From a checkpoint of a small transformer trained on Wikipedia.
Training: a variant of Muon for these matrices, 168M tokens, 10254 steps.
MLP neurons of a small language model. Each row is named by its layer, matrix (gate and up: input weights) and neuron, and shows model dimensions 16-143. Each number is 128 + 24 x the weight over its row's rms, rounded and kept within 0 to 255. Numbers have three digits each. A neuron's up and down rows have the sign that makes its largest values positive.
After each neuron's rows, "fires after" lists the tokens most often just before its 100 highest values on Wikipedia text that the model never trained on; "fires in" lists the words (lower case) most often at its 100 highest values on Wikipedia text that the model never trained on. A number after a token or word is its count.

L2.gate136:129158152133167181100108089109109125144136121107125125110123132128184075121109119084102143141181154089124105102140153152101122143111185145150178144110153151161115139142137143125114118184129139088092139107124119143148103108155149162158148137105139135123117120128158113160125122130107098150160124130136127108127116118093145135113074130148100133118122132137146176089131170144077157132128
L2.up136:108116140103102157114153161114120141110114107112129138121133122167086117123123099123121122117119104140107130154123126139071081124116138134147147136134119156139142122107145112168116132132159113111159140147142108119101117161127114062178112117133131145125156134078154086094154124111121119177137120142153171119105072127114120101144120153139108139159187146118157143141147147153127112130148
fires after: " w" 33, " f" 8, "-" 8, "av" 7, " n" 6, "rough" 5
fires in: "well" 25, "no" 8, "went" 8, "brought" 5, "favelas" 5

L2.gate411:137128119140149163089084097090095110145143135127179121135090123164141143160070146143137151134183132125124158113168120122178107176138133160095141108144089156129128143134124105103116073140130127147087168105078151093155144140125128141129157133151116138102155105141123119139147163153155140158166109156151116136079142136091136139110123115148137101148109126131110139147074146124144088153160
L2.up411:146102123087085112113113155104112109133115104135177100134100106131143169142036148072097117084170130132109150161129155131135149115102110139101141102150099112096141148116130147108166072167122124144106161143165121091152143137111158142127138130122156099122156103137113109171146125140165123131155166150122090120101124141119136098148143134136124134094112111129120118118102180080099115135118
fires after: " is" 30, " was" 26, " as" 19, "ame" 4
fires in: "the" 92, "s" 4

L2.gate99:106124092171151121123091136146146102123091112142104134165110078136131101134114109136142117111100134127157142133136129134136151157135104141111137128169073127134128127119105123113091155140153133151109149182141117129152130182133124117126101166085147135104127137118179124145137089136151135151092147125126099139122078135123132153135108103128123148131124159110148159129163183090124131096162
L2.up99:116169120167104158113155145108112113133117071098128116159129105146161129112133131137133143120133149109147165149146094166145160122148100123124153130126111125138146117109150118101144154113152144181081150139123113172159138118123144137101080164119141145119118099131113150141124149135173115109119135150102175131097140095081150081130125096160153159143155081070132128135086167161081144113138
fires after: " h" 38, " H" 24, "h" 11, "ar" 4, "ow" 4
fires in: "high" 25, "highway" 13, "hold" 8, "households" 6, "highly" 4

L2.gate141:093086109082157131096108090144161094135167148180115152105131112175105129157088148138129152108189103124096151162143162146105134104143155163080149129161123116109171115136100101150100142112154113115169132146127132144114140119126149156129188134111115128109115128102165138160116109127123126145175132121146099110118121119132066117145101107107062097184150125069134172118142151089141109149104
L2.up141:135109124110108149126110112146121150152164135168091097132126119142133143150116131144156133121168110130167154160150128078121108147150119149152137152132131132119077113127149076104140152164185118094147126168153127138114142140159127150117181179136098148089117095093155143179137141084136124150132146136144102112045113126123102097159118124097092062154131090115148145123152129085145104155134
fires after: " bec" 28, " includ" 15, " for" 11, " us" 6, "ame" 4, "ell" 4
fires in: "including" 15, "the" 12, "became" 12, "former" 9, "become" 7

L2.gate569:129086143093142106146095175098106075120116124168161105124108154095102152096137128140162128101135104092121071135144098146099158122110113151168135150092140177116107111144124092094120121107137119101131140151164153122117073116153139130116128144164117120123115160110136135140103094116107081131096140150123130144136147135124151114165102120168112140101147169097128151142113148135152110144089
L2.up569:141157112135122108151126130111134159141132136118121123106111118138135112129124117123138137122133144086151187145134118107111109089189138151119127144105139080125110115112145111129119140145122082183135105080126141071114115153152168126139167132117126122160125120150144155139098108152134141109141097110128141150103155135084108150147144108097143131101155139174142150165134037100137158132080
fires after: " A" 36, "A" 13, "," 8, "pp" 8, " a" 6, " O" 5
fires in: "as" 39, "apps" 8, "asian" 7, "assistant" 4, "team" 4

L2.gate382:069098144161106165110113145137132131133083122122112149109128104145119109136092101127127128091166142143104146109114097126138128132152136167113127130132098131146157115088121144138150145076119152140092165124082141115164138153122154097090146076107127126131131142155170120118098068110120106114122147159135150098141137123109073098133150138175145079137135127107129133118124122125109104147086
L2.up382:149136099135089154135141144164140126127126148129119170112150130118143147179139094150129108119134148144175096109129125139156139157097097119142120120106133103097107141120145116173135102121143131065118110100145137097158165118100127089089136136147136143111113127161165129107121147120154129132125045163122120146098112119100134122133152119124112163121100110117114160128072141118130123151123
fires after: "," 31, " that" 21, " when" 7, " but" 6, ";" 6
fires in: "the" 78, "his" 10, "there" 4

L2.gate205:110109113163127143096140091121087154171118089103139126097104089125101060133086114113121143095113138154127141107115066143163098187140138130116184137119109120146156165128081120136133112138134143159087162117198121169154126175124166118174134151172108106097127126139131128148163148175122120115132121123143127106120169110126103120145137152157113138146086105121146134124126124084155120129149
L2.up205:107101139114107107106150082134115153121094152129130144106151122151132098126130148087136165105143094139120130139130123117139128147122116094120150121132141115106161141104101111096145091128117106145110154116113126187111116133095123113119094100117137114144140168109113138140091133115125085099155137111139103078150150164105120124123110141133105167145184125067119137125139136112113107159123
fires after: " w" 25, " ch" 11, " one" 10, " att" 7, " j" 6
fires in: "well" 25, "of" 10, "church" 6, "gallery" 5, "while" 5, "s" 4

L2.gate354:171157151121144099126109110124132122146151106125138139118133105111115121142140151142160162156110177164150170130133136160103116143121096130139128139176141097076140132141088131128169131129119154119154157110149114129080156128124144130139123155128127092117129112116118129114080125094133138100139106076144069138137169199174112108140156113152106146128150162140135123180112120092159116139153
L2.up354:162114136094110137119168134147125085111129095148100084141157134147104120192089134107115153153130144125147146102086098119128127154174123119127123119143138124100130119117117113155176106123157099070161149098120138098093168151108132127117110098124100136137095103148127113158132150153124132122126131121125085109091094147150106149142115096136121116166129171111091118124122114110137146135133
fires after: " Th" 27, " The" 15, " after" 6, "ot" 4, " m" 4, " Ch" 4
fires in: "this" 26, "the" 21, "they" 12, "most" 7, "another" 4, "first" 4

L2.gate552:135116098152080142137110116074123105128136142109092142130127136170133128155101143154139123092128141095149100136119135145084141123129153098080080165134112171137120123109151138122122139184157143130142154140117119102133105145128164091108116142111177129154105144141103103130131126102086118112115123119153139155124107149136139159147200140145136112100144127116115125122138098190141125137137
L2.up552:157086130094105126168149109083131143126100147122103156089137102116113114100133131118144097118095115128122129164133125112089106145146136095165159089161123108121161151155159134120126118175157132113162118148150128092166145152115152090133097132113200132123183111113128107147177131171142119146133139149135173130125109118154124101154132111125097128112201133124126113136121141151175144142131
fires after: " r" 26, " d" 21, " D" 14, "ad" 4, "id" 4
fires in: "round" 21, "date" 11, "day" 8, "season" 7, "days" 6, "dates" 5

L2.gate435:127132134122107194130135091148112125106146109108137116099097089118130123128109183168123132129145092155102112163101117113115095139127169122173121121128100117153099107141174083081114102144165119109113111138116108129139075134149090161119118136153129128116112129134145177093089061147130131135117131100140122118152130111139115061160133107151158121110176109155144113097118175131159137094109
L2.up435:098129117116124148169152108111125135149095134152108140152154178119124131137128134127101135176142153098127094115127075118112133075104139103141115113150117092165141123120123127138144104112131136094142111111111116112128144121150131123107141114105173109142097109137114145120104136133157111176180141174108105123145138098157143096151128124124148176106192126195152085140109139155156188163120
fires after: " s" 21, "s" 13, " m" 13, " part" 11, "ers" 5, " is" 4
fires in: "of" 43, "some" 9, "much" 7, "made" 5, "it" 4, "set" 4

L2.gate227:187091139095146107139113151126126090144097114116142110148087150159098132111094123143168151150159113128119151114193132139146157118140111155127169113101124138135144119121131147083147109101117105141151137122153125104141106135101137172108109131145104055087130118119152111154116137124163129131124125089145107116086144097176118138188163088125087151144154138119126127121103121132144150161111
L2.up227:131113190114159154154137133068127056132132113145089147139134110110116167132124117128151140104149115113096144102155112139136167115153126165112143148130138165117169164134127162081155156133110131125131102083121161098158122119124143131128123134117140073115154134088087131139081132107104132158145139142143130095136147120111150146134070108138140120129107141137094131137093182173139150156126
fires after: " A" 34, "a" 17, "A" 10, " f" 10, " a" 6, "u" 5
fires in: "as" 19, "said" 12, "aidan" 8, "asian" 7, "fifth" 6

L2.gate2:098118163112095124143113105105085148111116127106115110104142140168113122168093163087113136092131119112103123197130133113125112105147126124106119129099171112181126120117132158105148119138126148087133152157120105101140145090134105071158083129101122112101140149173105114131112122145161138094176101149134123117128128150078100114126191162159132115135112099134148124109143164114126091132131
L2.up2:159082105168096121163096122176112111102105134136130102140130127149120147183096151140143116121127131093117130130133093107145114115125126140124136112128163145133096094108182143150147143098134150163131141165137135080121170102094155087068068132083144129137091176109159070112112121150134132143112099167127092138140092127099133054161176151141121120113116085118132126115134147118136105143137
fires after: " that" 18, "t" 14, "," 12, " when" 6, ";" 5, "w" 5
fires in: "the" 66, "whose" 6, "its" 4

L2.gate194:087126138132123133171147120151105102116114117116092154117123120108111134129140103076138133114074125110196130128112132133138126169115128173160195140135127109160152111193133138127101126115156128141140101159167139113147140128136119116160102111072177117150125150135154095153116107133135089113139136130130113101145152139118136166148098109153101130128139150143113142126161141183141160102090
L2.up194:128122045156141151128141108133161161114127156172135119110139175100080153106125136112158089130112154145106091130149183098140096119121108129110118116163141121110107147190109116147107113096133130128182119095149121164136139133145082103139112076125120145154134141133128145166100136124110100156109175130170092112149085080187116148131139136121117110164149086126093130103131105127104136101082
fires after: " ab" 21, "ed" 20, " n" 18, " ar" 6, " b" 5, "id" 5
fires in: "that" 26, "about" 18, "near" 10, "around" 6, "nearby" 6, "both" 5

L2.gate218:109117143175126129109140120153125125096130117155121125107106142108103114108138135154130112112157144106101153139168150100150152168147154098127118117123146127072126125126163147128096052135131095112175131160103103166130176156130117135117124076086151146092150137091160161129113129149093136099100098150137133141118141110132114065166152123108126099147148146105109162125141108104121169125130
L2.up218:191108151168127153120150140139132110065102173159131114136194148134103170072142156174094120144107163127106128161121146128143123153123116146131143084120124133163156099149158091110134127115137136148123155131074157128118131129121123101108135151077106089136126158109100125102091113161124141080116115145146112116118132097162075131142149098128150163143116126146145126115109139155149143112114
fires after: " s" 19, " ad" 16, "a" 9, "om" 8, " m" 7, "ign" 7
fires in: "that" 19, "such" 13, "said" 8, "set" 7, "significant" 5, "made" 5

L2.gate528:104113109104128105087102139128135116131110109152145078128121086111120150157151103095101144093155082132126159131147114131090121113175149136132111132144094097095118110168144104120120150133138083114100144129150107098172180126144120157138173121121100149094166102139096132138074111156116129141138121112135122111088132110100141103136137124148149121139114123180162135145086165121121146133110
L2.up528:134127108141113151137150173093135125080130117100063125128125139127149110121112150111131125129129118127135139083115130127131120127130146141138106127168153135142082128134145114135118127174129130075156137125168126122146117063133128141156120120139169126118122130152153104123133148123149112175077125128132132114090144108156118153097118142157132134119138172139128117101112122111161175090138
fires after: " be" 22, " was" 10, " bec" 9, "ent" 8, " were" 8, " is" 7
fires in: "being" 21, "also" 13, "became" 8, "designated" 4, "together" 4

L2.gate454:134155140138143134116111098086150139148110118149116099125156118132176112126099135110137111119136139136107135138120133109100111147114094162109129127089105088134094131102109063092146136133149124118107120084126151087151132155186148158116140151131150147158069136172130116147133053135128072119170118155149125103135144128129097124097099112120153160140077099137146102109135108106141091123113
L2.up454:115130114098121127105121177113100144152125119104133094067112144118162135109137115112093120090108140087118156143124134099141149156102125157152133138126113084094128153143096110117155192117123119146134127153081170108148186119114133163142097152106163093115120143132130099118099153118133091108144073170108145123152141146132146144108146143136108111123156130090152116149119090131097126113112
fires after: "," 15, " I" 12, "I" 11, " A" 9, "al" 7
fires in: "as" 55, "ireland" 7, "half" 7, "it" 4

L2.gate661:126127126145122078084124142167143128103066082106160135125135102131102157121097142133144149104134110135110122139134100122119120177131122135103103175093110104141115119139110084111112136149124156166133178125098145113133131148135187131091104137132099175146101130160152086118085111080140114102106140078144106147134091134122137114136136078118151172135142139103136134153129104115114135149142
L2.up661:153124121154165120070122064124158141145127151144128143133129147096119125112144171144132142074094153091096129157108134134125123140128170110082110163154135113167136154169135142118111149158143169125156132145151141138174104157183176146104071170108136126146088122143142101093096133120129118171148169141143098123160128093130101136137106114088185125137129152108122113155142098135123162108150
fires after: " m" 23, " be" 21, "H" 14, " th" 8, " w" 7
fires in: "being" 21, "may" 14, "having" 10, "he" 8, "mayor" 6, "can" 5

L2.gate527:142136142100179076148115135137130121107159124103159124105126119112145158184115140157121100109124066130131115155150143133147173112103144138169177061128085101097106144139121131147085120154122162109162132158132119143140118150134143098163126160120168140134147136155154145131162132122151148131122121122102143144146139129174162098132125129132155148138140172098116149121156172141191110113125
L2.up527:148101119137143106104135149105105112129120144114125117098123120097122120141116113202103124116118119081119143129162137159153181139079124126089131084127113140140129156155103130143154143093143145096131125078134130108124124114156157149110145103118098177125170125108081126112135123104138110147071168125129139166154147103090165083092081142145153164149121168151116084131148113170127172133116
fires after: " stud" 16, "et" 13, " k" 11, " loc" 10, "ed" 7, "le" 5
fires in: "at" 31, "local" 9, "students" 9, "metal" 8, "killed" 8, "college" 5

L2.gate468:193093165097097110136182106151152110093145123131087138136148134123129100149114149139108188134095155132131130101152118103171145098151092142130123161113124121129171121153102105145145119169142141114090177137149121096113144139110146132138091170125110113108144114116149104112130127102134097126104125121110138124123164142141116096142137126133141113128121137133112130146114096097136130140109
L2.up468:168127106105135114118113069182092144118100123118112132125113144200164141115080153124105148061116116131098140167109092097130176125135126173140136129154132140123136115188107125110138115166156154131136148123161110132172138126116115137098170110121149138074153111125152132153143126141149127169098137116160110101107114117124113131121144098122137105126155108113150152114160143154138137144119
fires after: " m" 51, "M" 7, " o" 7, " was" 5, " is" 4
fires in: "also" 21, "may" 15, "married" 8, "mayor" 6, "mentioned" 4

L2.gate684:165149139132109122144130151143097156171119133171117152151106102135078105099113103115103133060108096157090140134136154108167136105157140114108119131158151126169157162106155172095116123091091145161116143137128187143148141159155153121121096128129149104105119134115137104132115121118151099135150120155191098119165102108145169123115122134116124168088079139111150123163100126125137141147168
L2.up684:199099141168109137080137117133140157139107153151131120130131120158115096124075135119142128141102133141114102141149153095116119124155129130116136148112185125119143162120131112128125147140117151132131185116093156120131146105104168163081148156172125181134117159164130103155175159148121168099137103115146119117137149114100127095121163122122119148180111121089157128135130136164147105148118
fires after: " c" 41, " w" 21, " C" 21, " m" 11
fires in: "can" 35, "canada" 9, "we" 7, "canadian" 6, "may" 5, "canal" 4

L2.gate388:166174121121114148142107127105157135115156128076154105114149174127133098158104144147100135132184106139119144100096118143116120134159130154148162140103103112114124110157159135137112161109134143113134104168139130141093114145176116146110147130130136115156124156162163100132106135124144159136119135106150138094115129122084116144143134051100129136125110108120118096117174125160114095163147
L2.up388:138110132148137138125131155149125100148168118130148126088118143144158109152126084098177121091118148152104095149128146143098125112126110131109112125179123115102138107086143123107105125149153154142133131084136171139165122097140118156127170163135200061135132102101151147147129118147125127129136084096123159147107139135153120139113164143142113102113139123124172125157111136121173119136152
fires after: " W" 12, " T" 11, "U" 8, " (" 7, " Q" 7, " U" 5
fires in: "with" 41, "to" 14, "and" 4

L2.gate34:155103167140118146120087118133150133114102134105104129115109145143099137114161106129150139101123152080141120149103076113159103149154129123154142139123124090125123156093168106144148125170158123114109139139123139123095135152156134203141141048133146085145168136103067167123113136133112081153146127127132122062142113144120177146120132086119120144146130135148122153121149098156092140129152
L2.up34:162145159110150105138126148137156136096134130144141192099080114148074131131131097139120133122139144151117139139100119155136152108111136119137138123166091117118138110133147114114104119157141101101166116122109141119107141130097127122086137080083118111132130145127100148107157094103138148147087184102125140137097090149157162171114107080139151144149122103131112104146109150099129111120140
fires after: "ar" 27, " A" 24, "A" 11, "ing" 8, "s" 6, " ear" 6
fires in: "as" 20, "early" 13, "to" 12, "character" 9, "of" 7, "asian" 7